Weights of a small GPT-style language model, trained from scratch on English Wikipedia.
Size: MLP 3072 tanh GELU, 75.4M parameters.
Architecture: LayerNorm before each block, learned positions, biases.
Training: 596M tokens, 9096 steps.
MLP neurons of a small language model. Each row is named by its layer, matrix (down: output weights) and neuron, and shows model dimensions 272-399. Each number is 128 + 32 x the weight over its row's rms, rounded and kept within 0 to 255. Numbers have three digits each.
A block is one neuron, or neurons of one layer that tend to fire together. Before each block is what it responds to, as a language model described it from the Wikipedia text at the highest values.

Predicate role noun phrases
L5.down225:109166067137075146140112175109100196075093144110134156122101114167127108100098115158172109093095117104132139105118144144138150151098129132138152106103117140114147116127093093086105133229141104124117147145124100141099128116133088109114178210171091182123185165095127137115140159171135098107173090087119137118077115080077161118130137148107074081084141162160114087123122136134125137056111
L5.down269:151168137177151107133074175172126158133148175151078078120090136100107161135112095126104059127144125061127133082125095151141131127106157152129205131123061139122129118185137095132082086137169113162116101133075103071127114131136126137124176085169125106065141142125163078125101171148096176169172108164153111142159173081166155125070098159102137150134148141109129148160112123159106106134074
L5.down375:092112157112168130104061179149128125090141099146062125106151116142124126095140117114152135089102153136115075113175159157164134083136129071117164177160088097089170143124107104103102155232190107155075114103156113098085131125082099105122152195116096113094121126122169132116096148065084165156139125126106072127152142090132148130146179140174088107146163186120164135132136167140133143106134
L5.down384:134182087177103105123103170139168099054081084140143082098129112124107123112147133136132144065115104084155093120135112151108144077071118063083160180128046111105128126109095128127073165142119058180087139100192144091113161140087050135126168239148128145131070139105125131095151132124131092167174113090090079171123109107109109116139119103147104125095162194177130140091102167118158117111134
L5.down1352:134137108116143153164071144121100162187111175122094194034114156127065123095125105110195168161120145156153079115048146116135140122203137098168172096096139129154145224119198132147164083113160111105127161103048140147133128105139109115099141107134155163099137151112144100099134176143133113100163079147131103143125117080132155151106181117068105068083179143076159131142032093129108070120157
L5.down1816:096131122134110141124111103128118099136097106138114160117138088143132086131155127086128115119083148154127131140148077139147128118166177110113056154131115146149122136079128040078137128165115120102087111105135139154069143114137125082146103152121094077094133119101075142169168129130177122141131165103102092143122135086154108118132110105123122106085122107126124116128080103118213146120104
L5.down2483:075126169139130174187103131162148143115143106139131067106090094077098161120132110121118099059070066117132112137139109157146121117114134150080115141091054132113076147116131087102149072148122116162095176103089135064164132145177134101174188186178138178113090109108106109105132175172107146085184087160145118140147120088132132146176171170103097127133201144114083120168114117109146104124071
L5.down2500:105166130110101136090135095145122137088069106116118108104111086089132119134159136106119132097097066050148149108135187078128138121142149070157126080174102191120130188123111120109081076139124097105087121130138157120129136147119173077124108199124117140125123164161173080113111143167112159093135056168157079100104143062130162124113092151197036133184158113114153109133132185168142137109144

Office, rank and succession
L4.down181:115155113152112121106108110167097144125100149099129090137093090149124048084199138141085147142124084137096118149062189127125173099123148116193140141152117103064122111128183093149185163125107137125095102156090132139109141134151162126113154140097127143149154116079150197143146135094133084084152076155092143141136077151108173095102091129133175135130090081161107130165134160071197072162080

Approximators before numbers
L7.down44:102177147091123129196128153074159151114078109108099116141153151211107156122140140127218095102172096124118126097123115150167166107162133093136134144102106111154135101143125083071175173116145122157051139088124165147118116108125092126165112138144151174162157110138109131129053108138133167136152204160114136068073211127161118125090143153116117150145093123154107162144079105122104111150130
L7.down843:151104144166132164061185180140105144131092078216125178128128120140148122152074124122117128062160107132123225106125111194125107092142109193166044078159100103182104117163168141166082109085113131117108094134098123042051084133139117160125108127112124128188128087130118097191174086137127087095121070125122152137089143159093172171137119116141111158080140120083152118169088162113160127105137
L7.down1186:142112165102140118161114157139127134099160099207123118167159065149119070106150107157130139111075124138110117135102083142110140150119137160115112115098166155140115124143103115132188161121077079153154164169107161135106141076141125134167105168131110143131168150151162150155062137118124172127110112108158101116145160170121123098107122123110126168104135177105152173150138112133119107075148
L7.down1199:150158165119105154078141143164054156071117036122158169144129087155147096151096070151117157066070173153106097152106088159085131152138168099102157117123090098066175072151103138070106096106143126167137090163067187135151120057091167142086162134133111187104119169172161078125110109122125119126172125107107151074138149086185148184084117147170138181155124110189072142099186151122168170157133
L7.down1237:080150130112124154119096150086117152120206166123094183118099110103137090151188156134128069136082219121132178125116097112141133157145088185155142098107123097113111085156170115059160142140154126135097143088033144155167128144166145125104192172162180123099150107152110131096122092139134109183143226080189126164166139169141081202114109063144067097096147166121152150143114122126108157085101
L7.down1538:085190128099123095132100074106153146048114134124086163153061060166165037173172107115109119040127059054132162190121168110134164101133129153094105141116110118117151033086111083134134071135144212081178133068144118172156114138126111140129160098137126171120141088117158119121112101138120138109183142189127146068140117202168152145167189097135127124090080106102073166130133058129145123138130
L7.down2669:161109177127101122117209160073133144122155111145104153045135132177067151092077117116110155135143115131132072064142150156124154087147084117170127155117133132168124096094122120211110047143116152128120080046082103099105113195126120129159149138126180110176167145106154122161097114126173144109147149176133167147090126110135149158132130106102149105112156167141075081174138059155158126145083
L7.down2768:130215121142116085133122175093078155161132105109104127070199096088142148145075074170132128116147104152105125153169117103146145195097111154161148127128102081101137122126091130059134147150114163107130094112134068047155158082169119181117118152167157074071123155110131125148181094149122177139148186170162133127083105190125137181083118103164129120129134135098152096154134089118163185088153

Word-initial fragment letters
L7.down505:100165084195062151132140127103108114157131132193090123113155123145130167100169179107149112204088155128097100094161115144065184124151135170099154139085150116129122163169127177127159176099153146113088150143105114116168105110132150149125069146154133130171138175091117118157129136078166106108108128078086109142163169130162146180113184139133103084121247101126117109134179122104083153131092
L7.down558:071083109113167151140112106147115177112126118118171144139135166102123153112139122118084171124122066109098141084137109121143169172181159125123127091119174068135073112142135124069124141110102185149144144090155107076085145117140145158124156094195114163139172124187127174130081158105130092172078164067102143083120104150137160186083112141137109124119084133173059043171117124116128096101124
L7.down838:102140106139126126119163140068100133065090150135122148150120095043138119134076119144152154124156180121099092172142144075092084196158150143109055147145113177146098139167133145134078151150137170191117114107097125124135168146136092125131078075115132084068129106110135084088091096145100130047111110135108074097141147167052162130139221173145096158135085127126153165177141076072149104119161
L7.down1493:114053100141144142099153081118127149061148141209128165118149109088116064159170162056155142085126149190097114115146132120100106068094159109120133144100183076133143163178122213151082130128145135152135114107153147059102119110131149163190108160125120179153069161089093162069111134166099134116124143114114155133094092121109121156090104146120160127151088112154150112139144070125179146104149
L7.down2059:123113198141122066047088109111119097062131120151220136137125124096101133140083163113115128121072142156137081067065114055160114126119170179151176085131156095201097155095149159091153135121174201140097168138097127074107102121123153069088130149157182105099168109102145134103128090162128135139150144120118063107179108127132089205131159105080180142132139138173172136105156165148133151124072
L7.down2099:102132134082126152115132080151117126137146142132173136091112154140116160165121137122138119081111164075119140139195154156192169107160140072136105131118090126106187172147158109193126118142183109127153115105170110145171087135163163107069148159153084126135132106096161087085090122118224106174087112173124110139098105166124116138114110158081158160130103140124143050170111143082176095136093
L7.down2140:133079124136112163109190134157070178026168067127148095090117130132205154172162101143175159113073149115081189143129146154144137160105116124101130151109110194136124135153096076159129141189186153163099179130140133099086111084116130154171178121102149167175122157120151061153155159105117092098063143168114099098123064139136096147136173106087132069127138179193132146134189137092104125140113
L7.down2802:127160119112157081096135148098133132078160130111123104164126158163134119147095104110133110140098097070124127165095094136152143206154133171109216101144162077168131173134138179176143109191149152181137115154140150055151086128067135122127147151117140071059126187139143101155110098106110100162076082146114141110142179057173087123210193067072103135135204119094076114126093109188162118109077

Numeric table cells
L5.down66:144114147127132119186172113086142102151101098152148121160080115107116135161093147125086135137115083123183142176082180079149148101185154121152142117188139100103169187103133077125108144120121124120118123070152114118099163139134078114133144117080072079096107114121102075155095097136035116140108141140150109117084120139118108147108135172152147178033184104090044118172122103133112126106130
L5.down128:097167147161175127103157152074061116173144135145138143163079150086146099166115191089069093093107123140141105089138090092113121116140128101110155091175072100125126153113125122045155162167107142177134148098138092114156127151180144126108126124173118097127156031113112140129122210173128106139096138157106155068129148153120102136133079069105059135116184068100132177140073115124146119136079
L5.down202:134158133136087182147096157048121129104105124133117112117076141111147145161148181144220131097121137117131155128136117077128118173124152124102176135182146163100120187122105175143151112131139085089130138184084085109109203161121163146173169154149114106117102121126081116129113162069134091149149123079157183142176064146127058115144144132107135117113089109098171091163131066117161141119038
L5.down510:158142179116092089102133086137171164119078156139175086068103078163135169148041131147183115111093108150178148128124135122112094113119135070168138150112111059122104115089153037075092150126091140117096120113170171140096102135144085138100151132121141070102123080158169128241107124185149145157107142120117157135101148143145137086103129109183142157140110137156116122163115130113162171074106
L5.down1669:164070162153159114147137185104157143136096143112098121092098108137105129110128155146101126146166102152152140080073155140066111121148177165209132157121130181140161117140118095131144144059155101089136132085185179128119110135113114162145121163125112120085148172130164097186109137101098114131127144125135179084178077085097110126110080125104109158092180113128142104137155126134170117127157
L5.down1781:098090130109147160115080162166109134034163131138089084077126094111174169139116149115140080150071143117118108139134182115131158119133083114101115143168062125112107121129063247112134127111182103149151142087163150042149124162157141124114124096144158104115101122118153174110179177115083112133170100129192174107142112140116124164136104112136121096143162198060120139155155106123095099113074
L5.down2350:099100134127134110132104121080132111099114099132167135080083140065125144126148194091176102105175164137069139108061074149094121103139146124147057145126147118087212083133126109093134064110152161128166108109130098108119110122134142138112072135126132098132111164092104080143147114106130141123126170185142119148028119147083136153105190097095176138124123146159116134111083132155164140122127
L5.down2777:078128154137142145151100119168109138046114114130163026116078164136170153158157149078131089147155137101149143166099105120102109186081169154116163134132081109114089140097068146149150064100171077186111096115178195165134114140144118144126139100088140148144073146130106119105175107164063135193153102107108180113180157086145141120119090115140083140167108117113143150096114112102134144157115

Numeric table cell separators
L7.down796:104052142177141148121159089107017158067163120205111135140141142139190132184138106163095167144086121167136142112115115099130068142086170098162132114133113123163065137166143076042140146113116124163131144065184114231128070159115101126181084135122090212157093124175094138135114091134107093122179076101126106130150166113171115095182084085129189166168165099106176175137107125140141145102186
L7.down1070:120149092103114143090164104090111133102129136122086091094193139107117152185141113121128099157139183091125138135179129163105151114165126109133177094098098126152140160155097129090201172081083101156082145124106112136088078117053117152176134121128107123169124110115088120121131103150071053152121132071162143102159145110102124084122196152152131139100144120115142122126094058114117096117090
L7.down1195:089070106080070150143110130168160089167093162164115116091118114097167124114098101158112071184138157184079147128142127153079146115078151127114099059166153084132117101074160140103108145168165145110146104112163068130096095090134134172156097195156173065090099074149169118132073123157089141113040145055142088121200118115121114079148173154112164140110105148109151049129107155076119132131112
L7.down1290:147124149151133123138134152118090104208131143137142117113126127142152202154163167103134147134148100130154091093155096145085119085124118120123057125122095099055153097093125130092136091157105170176109060144046131087196079127116094160122164125093175061125076117116104090082085113149118176077115230165053122081102128113104116174139125049129110140100083072169127123116083124126146090103073
L7.down2734:142095148085139105076155096119123100113137120186117100129144119174155128161145128147120121091128150160118094091112100160091063102160160088121123065131088140134098135237099145062094137123080115213133182116101093121095134117124115158172116118128124163120131083123142179120131159094134114143093168075095127039183125148132083115147116136131099148141176133104089130154131179156151130136079
L7.down2827:137059060162094164099093187104079152103119124083108160152136129068130097210132122124170176126037125101136141098142151068112124096146119145166110131111077150073127138143109075106127164086164127164116121135086064110135112138108134146122192124133121145164115123105149099154105174079143131135106126156247053141105126135087129149072200118092194138069159094142156104088124139108134139163147
L7.down2884:088122155134162125125181184098141121118131166102135149146147106159093111184111115072121133095109092114214119141076104225092134096132113152135091128101167093083104079092073137095163148113131087140115198130082128096119155178082129086092111104133080114135080095100072089159097182110186155139148056104146108166112124177123159093181088135104120111108130090143087134133106087114110104146109
L7.down2887:052210149151195081150130087116105139153150142114086140153135108068156107182148070192189148116104145113165135129160105078101178123129105161114053098164134124111117116115108119130111134149097149108070166117137157113142127174103122133226159129151132195186146158121168079170081146145147091114097177075110124176144073150176061112167136116119134126147141099140143141090125124134088114072082

Split-word initial "s"
L4.down660:078125122131067118115117083152055166115095157109117175166144131095132138125131174128146163118170098150070116107107117105126055143135110094102108084090142102156129128121102100165125119121147218135102166117138128060108067147082059118079135138169135108098094129086148094086099139182087077202110079122160099131112176158141098124119173152097164166171117109159130184139126141159147102151182

Mid-sequence continuation tokens
L4.down624:118089073150101123110054111146115094100180192161163110119120107159138178123129125174187103177128107103178135200132136110215124071147137157118104084169156159128140123163156157102126166141156110163185065141130078134117150128170130090080194131110118220160100108120098133084092065108081111181136072138147116123178108177125097084130106116149119104143109141174145156199200170158106163113086

Split-off initial C
L5.down250:090143128121118123191142137149165175096176125144149129125125143102140103144118125167132114130166081152058124162139068146074160148133141177079064123096095143119129138051103178085093134165169112102141168073100035095077090158136165123090128133120123143157139145132108146179112143116173156101094113139153173163145174150149125124138080101170182096121148176127048178155079130124112098074123
L5.down331:110080145147122113151137085098136168146135105111174145206115158150137073096202081085086107115125160073061103158119158107124205144091142084122175152137105124109120124069102125095119082102133106132106128132127143116131120172149135211147123101188148123082076161100133078094123117204111178121114154161117157127094138122189111165088116094142177128116105165121151086124154101168160088130128
L5.down490:129113121151133092119116084060135112112218122139157126103176139145072197134054183108093107127148107106117148183083099137082149123062120127175121153110006150159102107089147112118172125144135139065079155130150124152154095134126092124172173134190149143175183148160067108159082120154121127138158190100163165098114104071118152163207110174069131114132180146128090146116105132049165123182175
L5.down1408:110116105146133112133166083122195114107157136072094099175071100139117132090075167098113148148130149122124122106103138055121132125111137146138076153140147182146115128178184150087034142154170104169085189099135151138139162127120098132161141114161167140130122058128103098125136117061169074133134116104145103107129121067089143151144099089067170162159153104136152108109132105177161086140202
L5.down1479:147079188129144076116114151077122118101175138134108160082112138146151150097124148108101113151076108080090106119094112112082190129124136109101128126076119145084132169141168184138100144177171101111116180098116081160169081171119110098086175140180140114079166090160108113174110138159102126123094082106159101097110117189149087113072188139099219118117134202122138141089160086169152163103122
L5.down2256:098149159138087110070089073084130149107129173125123112124142163134126149182130177106117156098102144132055135190114155070137198171102103114076122186121132144128098161015139151162097144171111128147151205099064138142133099150073133137133139120170108138124182132095197115183106132094132090110146117104159070093110082146141151106194102159066128099103082138112090150127120084131114149101097
L5.down2505:075106157075092122140144151122078164072151154127140126135209162152147093112144199131124192079087120144080127097113148064103141141126154060164177165144103145132128124163087151163106092174109144146089198104175170116145106132127136120099155110091130140113049106126102107105119124128080168061112084079134126107094138127060128174101194136102165135112085141147147141077156105149120144095152
L5.down2697:080164130135102121106134096158164137124147179143167117138153101137163109139130090087093093111125156075109119164125085113054121168126134102136100188112126132158140156142149115116074162116193141117122123110135161089076087139112148069158130071096123124134156115042117167108096106118116180084088123113089123159142190175086087142145121130160170132182154138137138106109156108114169130102145

Phrase-opening prepositions
L4.down461:121090151113074111091158121101143154155143140098067126152165102096096137116097107128158107048120117101117134169148133069198108106139113072159100114113188169134143178169147105103152139099075128172072141130110171154122086115107144080207084143068047143070129113144135183137083101088114074138092128074117148092102173115106145150080115161105112084138152078084130070126170061135142176100181

Phrase-completing prepositions
L5.down1328:105120119083110153075150177123125100153111153158118138146132084137163082122166130121134130088130054108106147142177134135112125146131099088120142126147091175157144101068124120135136118147186106067152183097184146134081125120151158109081096129146120120136195115129153072068103160134095146139103153136175114054098174123140141158144150148064127163120143141158125114106074090102201118134139
L5.down1544:101135123081130186138142081102152130117154139145098123131147082194167156147134204154156124157122159153173178175086106144157171136129147167105145158151091119144161161066155113175138128135207172136165084142139159154113113116201141164146108147134088167123107110155123128130112112095161104124141125167108129154160162102148090109093116102100128065086135122089148167100088171120129141171128
L5.down1715:124148120153111118157167181099166065150117089148163135172142089085128127135130067093130071078075131099145113104044153092169125122107165201122205144110146113156029119147122135149107125096074186171135086059113156082092136111150121182095081126157138090139120136135113133153154134144116112082114146136170175088135128095172124045138126133111154117133138163126129190101151120092054092113166
L5.down1895:157127160113173108140170154102200079126058128129121087201098096113164116127149098187125163121116094126122163173185105173191136137107201140087100133178104173103158162161102027085116157166105135164148120093141093099096081112113111144135115140096109134112154137096137079130099141197141094110109149102114170102163103104171110153109101118154113140128127192119119080124128096121130105165082
L5.down2652:154154163125163117112137146088160148140098130137047127110091163131152099132198106102118153120099104159126119165184119115164105130162143100142178099139118159140161154137108103150131088132127119102128164152092158094106146162106086122109082089133154125095169118135115127079085138150142106153163121152131166161138106149103116190165088127128100088154179122149126111113178069182148140070122
L5.down2715:119144141094134062132178089214128135096105131093101092162117139151117105113104096112168097141080109059145181095147159136153106103162177122140132139141136117080153143037093091109099146107107124128124161140108103116114186174153106109147152116148165090107126151081062165099049160136136122192091099135130095135172139167079072104107084137090089088147188100137091149130129096132169084114111
L5.down2815:147117142183107161125154130140141162077100091083102155127146129150113166144096179123070155147111078110093137103122145066134111124171109073107112129093114092140155152106115146095114082108096112175126110145151128116146084147115132160151146119104106215115119167195114155111126109085173135065133103063160160072093122190130118113109136071062115129126121156119200128119109106136122158098072
L5.down2856:170101112107124100156172181077124097105134135068092068092093076151097168086085114152096159091090160166126178137145133114172096071170151170051115166122119107114139170166094149136168119120103134141185160063093053106108171114169140133151167072143185065110189133082120194084111101097053101136100171096188124155086144087144131156156167080132147101142159117145170166170121135126174109099092

Word-initial split letter
L5.down1345:051109137138068133096131155094132120128142148123101196102145161163092104195082063096166119114141115104130075095154170193130147121167108127127158121158158133117107105137099135119189120116156079120144162149136098142118147102116173129117158116176112141123088120139094139135119107182158075108123143122098171141139150142123173104098086083148119097151138149150130166155113138167093088164095
L5.down1413:186120134104106096133204123098097072109133140078100108149127167166115117129152046093194188115145120150105155124101155121123127144175115137091133065097136115196152142098161160138057161142128126119193102130135181080157131137134148207185127163138075108116142123131165049096130140193086149085138126096122045184135027147090133172111135084062090114129136168084181115148149134167128145117136
L5.down1726:163065155090063152164133125133140115143097103055098120123149101165124120147108127138179142117097100132110103129089036151116120102115179083093146066154147068096140183156105101178100110119097142113164116069133147141052098114158088093139143127115183142152144104092108110078147139120072113130134148125166127087135175174190104155155034084154140151127127122106113170084159143115108171102103
L5.down2313:074092131158121102074161103141108079066143110124167121181169128112144149165171161122078132150135138137144090141091140153149149205170150099087090103099110118175153119122127126161124132133137126111125072135078138079115106114133153163107134141131122124142123131110144115125133116161082136126164124179105070157114117099156120145140145184140098131156133134160111115103146117085159131173117
L5.down2385:157178216115115124172064171110154125120090083142093131121147117120115140195108095129166098104149150166123116116076097174160134112114101095109059053156158109108117148119110129132089130109134179157088210160136135136108186137148170091171119136160104148098106090134104134138134148147153117129167083116109063199121192167165138109129112105114159152104123092165108136162144195151149151138113
L5.down2824:113128141103143157144091142109132129163142179128069199150085159123089162153115138158133111127200189145157124143154161149130110092140096151122109125087118197107167133134128186135120137140069136123103101109151160152153101144119053143144131166198158136110089116073155114128120087124148084127084113148166104124118126061129120097072111174130146156163127180106117123141125057144190076154154
L5.down2919:144145167086135105093092162125100142143140123164101130073119145139081072146049127159113106115065119138078154129111129114127110161062145091089140068107136142129130095138143155179143161152134122132107111094109114142125174105071158082086045094198121157147126138120150130135118068146143110143110092162168123087049116090048139123130059092158046139140092141155155173144093123150121081100046
L5.down3018:118168069188091094142119124136128123096125108120127142152143142072139133095100096091140134145105110121110191161189162105156179112151170118140142118117162097137099121096172172080124145158149095109195120109128121174136092170156095164176118034106068175129128120114079117112108122131149121117081166112151114101091104177109115094126115126112150153195163091105138101134092131103090174140145